config.yaml
head_dim: 32
rope_fraction: 1.0
init_std_o: 0.00491
learning_rate: 0.0122
max_grad_norm: 1.0
batch_tokens: [16384, 32768, 65536, 131072]
train_tokens: 491000000
max_steps: 9621
dataset: "wikipedia_en"
MLP neurons of a small language model. Each row is named by its layer, matrix (down: output weights) and neuron, and shows model dimensions 48-143. Each number is 128 + 32 x the weight over its row's rms, rounded and kept within 0 to 255. Numbers have three digits each. A neuron's up and down rows have the sign that makes its largest values positive.
After each neuron's rows, "raises" lists the tokens whose logits its output raises most directly, leaving later layers aside.

L9.down526:119111162173169146098127087108081123159062138158148143108102116118098136119108112193125187094189183142175092138076079139108148234165187099163061121125166180123143155103144118150086171178134165159141096126181134126091128121101103138098120145141171204114075109133090135153140120146095155133
raises: " were", " are", " include", " have", " provide"

L8.down678:107020131128099088150135171147092143158140165066125163133126157137170113163169068159136132101100154074117085069128111117112086106130080151176184118117194073170148107114150124140180154109081123186109171122125102145131097146142112087152113140094143084100140087080141130083152128167121149111
raises: "\n", " After", " Follow", " However", " In"

L6.down458:154127109124145130152194143116172153144138091168158128156146115161136144127164159156123153125173084106124069110094125091181075098116155168142166111180098196137168114117161170150084118136108185084146138125147156119141166173115134169136115097163090127205141184203141132115096138091140147205
raises: "ese", "es", "ister", "ier", "era"

L9.down427:117115107129140136110155167106118165114141146124097153129136141142112130145205119168136105059137130016133076133184201157089122119044126112103133129158096110134110160150137176081080141151128090102146184142125092103125207091180160121131066147037158141141094131126117110156112104175117110112
raises: "ants", "ful", "ant", "ure", "aged"

L9.down669:128146148118129079057079123110111166154183147078105119148171105148139088183162121101152097155151144137084182170098134134192143181145059138123121177061129115137039103151132158121098084184111107101163138127139094164088127180094159167177169168154119088044098183098130128074155134119087220136
raises: "tal", "ball", "hole", "bach", "berg"

L10.down406:085188134159133086109140138089160148127109092147142091164109166050171093128186157147108063147111071128135183120095152145130159162135081101106120168033153061109077136131065153103113142149113154074102105141115071125108168113135142097097205073150103181098165152176123135067124058177170110154
raises: "y", "less", "ines", "ful", "nal"

L10.down661:115103139119165163129055102155116091183133017110124176132106161105089154177116151060121152115113135083074087113106156125072108098119107058088155122148150144200206085080106131078131138095136124117133094110165106139144119132132091157138078111185189128103094114118103104131152179124099107186
raises: ":", " None", "s", "):", "lus"

L8.down197:122118125150143165134168192082182148171146122147166132133066097215130081138166129068110094155074132102089085125127188149163168149130156140134050186171090128169128127144147127116130093096152132112111131140170159139162138114098136165059042096176151129141059127088192103113080181112079099140
raises: "rant", "ative", "ated", "ation", "ising"

L10.down303:147113145150094118086171209155117107117159152148158140077194185159102136134162133092146164172104081106113076094163151144098146106103154165103080098135087087100157107090126143172111124124172128180128122126119109157098138101160147156166111148129172159105100125181180150145134176123113175135
raises: "ment", "ating", "ed", "ation", "tten"

L6.down337:103130043128118181160122063184136109113182119147117096088143136154126094115101147098123132128180126127127138140103120138145170114099067150185072107106137135118153104102123109106120166129076116141091092126124171115138122140083145119094123112115108130105128136142113157084125088131103047128
raises: "yl", "n", "y", "r", "ugh"

L8.down93:128098128116113141103163150105096183202115123107147162133112126148124110184146147125133097088149139122160140143177114151073130128119114111122139127089168169100075115145163151161148160142068110099121086135044096102127096126072139210109140085107110092161139166152119146094124119114114169121
raises: "ft", "yn", "gle", "nt", "rd"

L10.down365:157110162146126078096119180182071120044078128181066112095112140141133110117099140140085108071082090134176075143083143137143125127146150118071129065087102144137209131057158090164134103110151117138068055153103113112162117184056146112115139165159109114164124119131144124113066168160115096221
raises: "rs", "d", "|---|", "ers", "BC"

L8.down695:090173120104119135120123081156099148124139151184093116207082122115142080124123157107160127138180180144104094116144124130183145151131128128116140089033151174120097124125098114102084150155143100111153138111100107181187146109121123169106166160110049137102158068151132147133118070095091122131
raises: "’", "”", "'", " we", "‘"

L8.down118:117127174100112109137137079109133128098200112128128136104126099147130135188118115128142115104120146092108146173108168135162128161113084161159113084110102088159093113120152097203131100185121137162121103132132123046092102072092177102149105082114048103085141117134155114097129121136132069135
raises: "ology", "ologist", "ist", "age", "ological"

L10.down282:155164065176107134104087157138159129111106162133146101131109113136116160152137132159119203195115149073079070099094138109111063121112166133089137113132108119075074118174084129153148193117072128153138164185117182157134127100126169103112125147168143133094083169186162126100165143134150095109
raises: " |", "—", " –", "?", "."

L9.down810:126085128090155151091165135077113130176150138082080112156104133115083090172129128131127120146168144131155150157123154162097168138169124065123116078154146184073143131139090129113140149145088153142067110204131135136096131133214178129121146111133139121145091098107147121163152125048113121147
raises: "tive", "tu", "tag", "to", "tam"

L6.down545:127090150143138097168146142135181132157151103141146078107108134131121132075100185123110208146139125094118081143103133118139121117137119103100109123224111172075111185154136168131117162161121102099129132138159100168102089158093121152098154109089158070132108116126150158110126114121141116150
raises: ";", "be", "by", " –", " by"

L10.down255:143095137157129108109149114100115159134137107205101160143096110131125147116069117135153187126119113159130160159148111072175133160134178200136084131106156094122139134089130074062134084154147139141127082076179129189147189159140147098154114127129151145094143140132176088133093116164167136118
raises: " which", "ating", "izing", "ac", "sur"

L9.down692:155119124115185179175176113142132144099215212114142072129175140118093084150183100118102108088185140204139104167108123169153144111172130065112118198194116117143132136139163145120096152154124122146128098109140076159134149084142157134114207133130142133147126137078067132119106141179149184097
raises: "ture", "sea", "|---|---|", " way", "ș"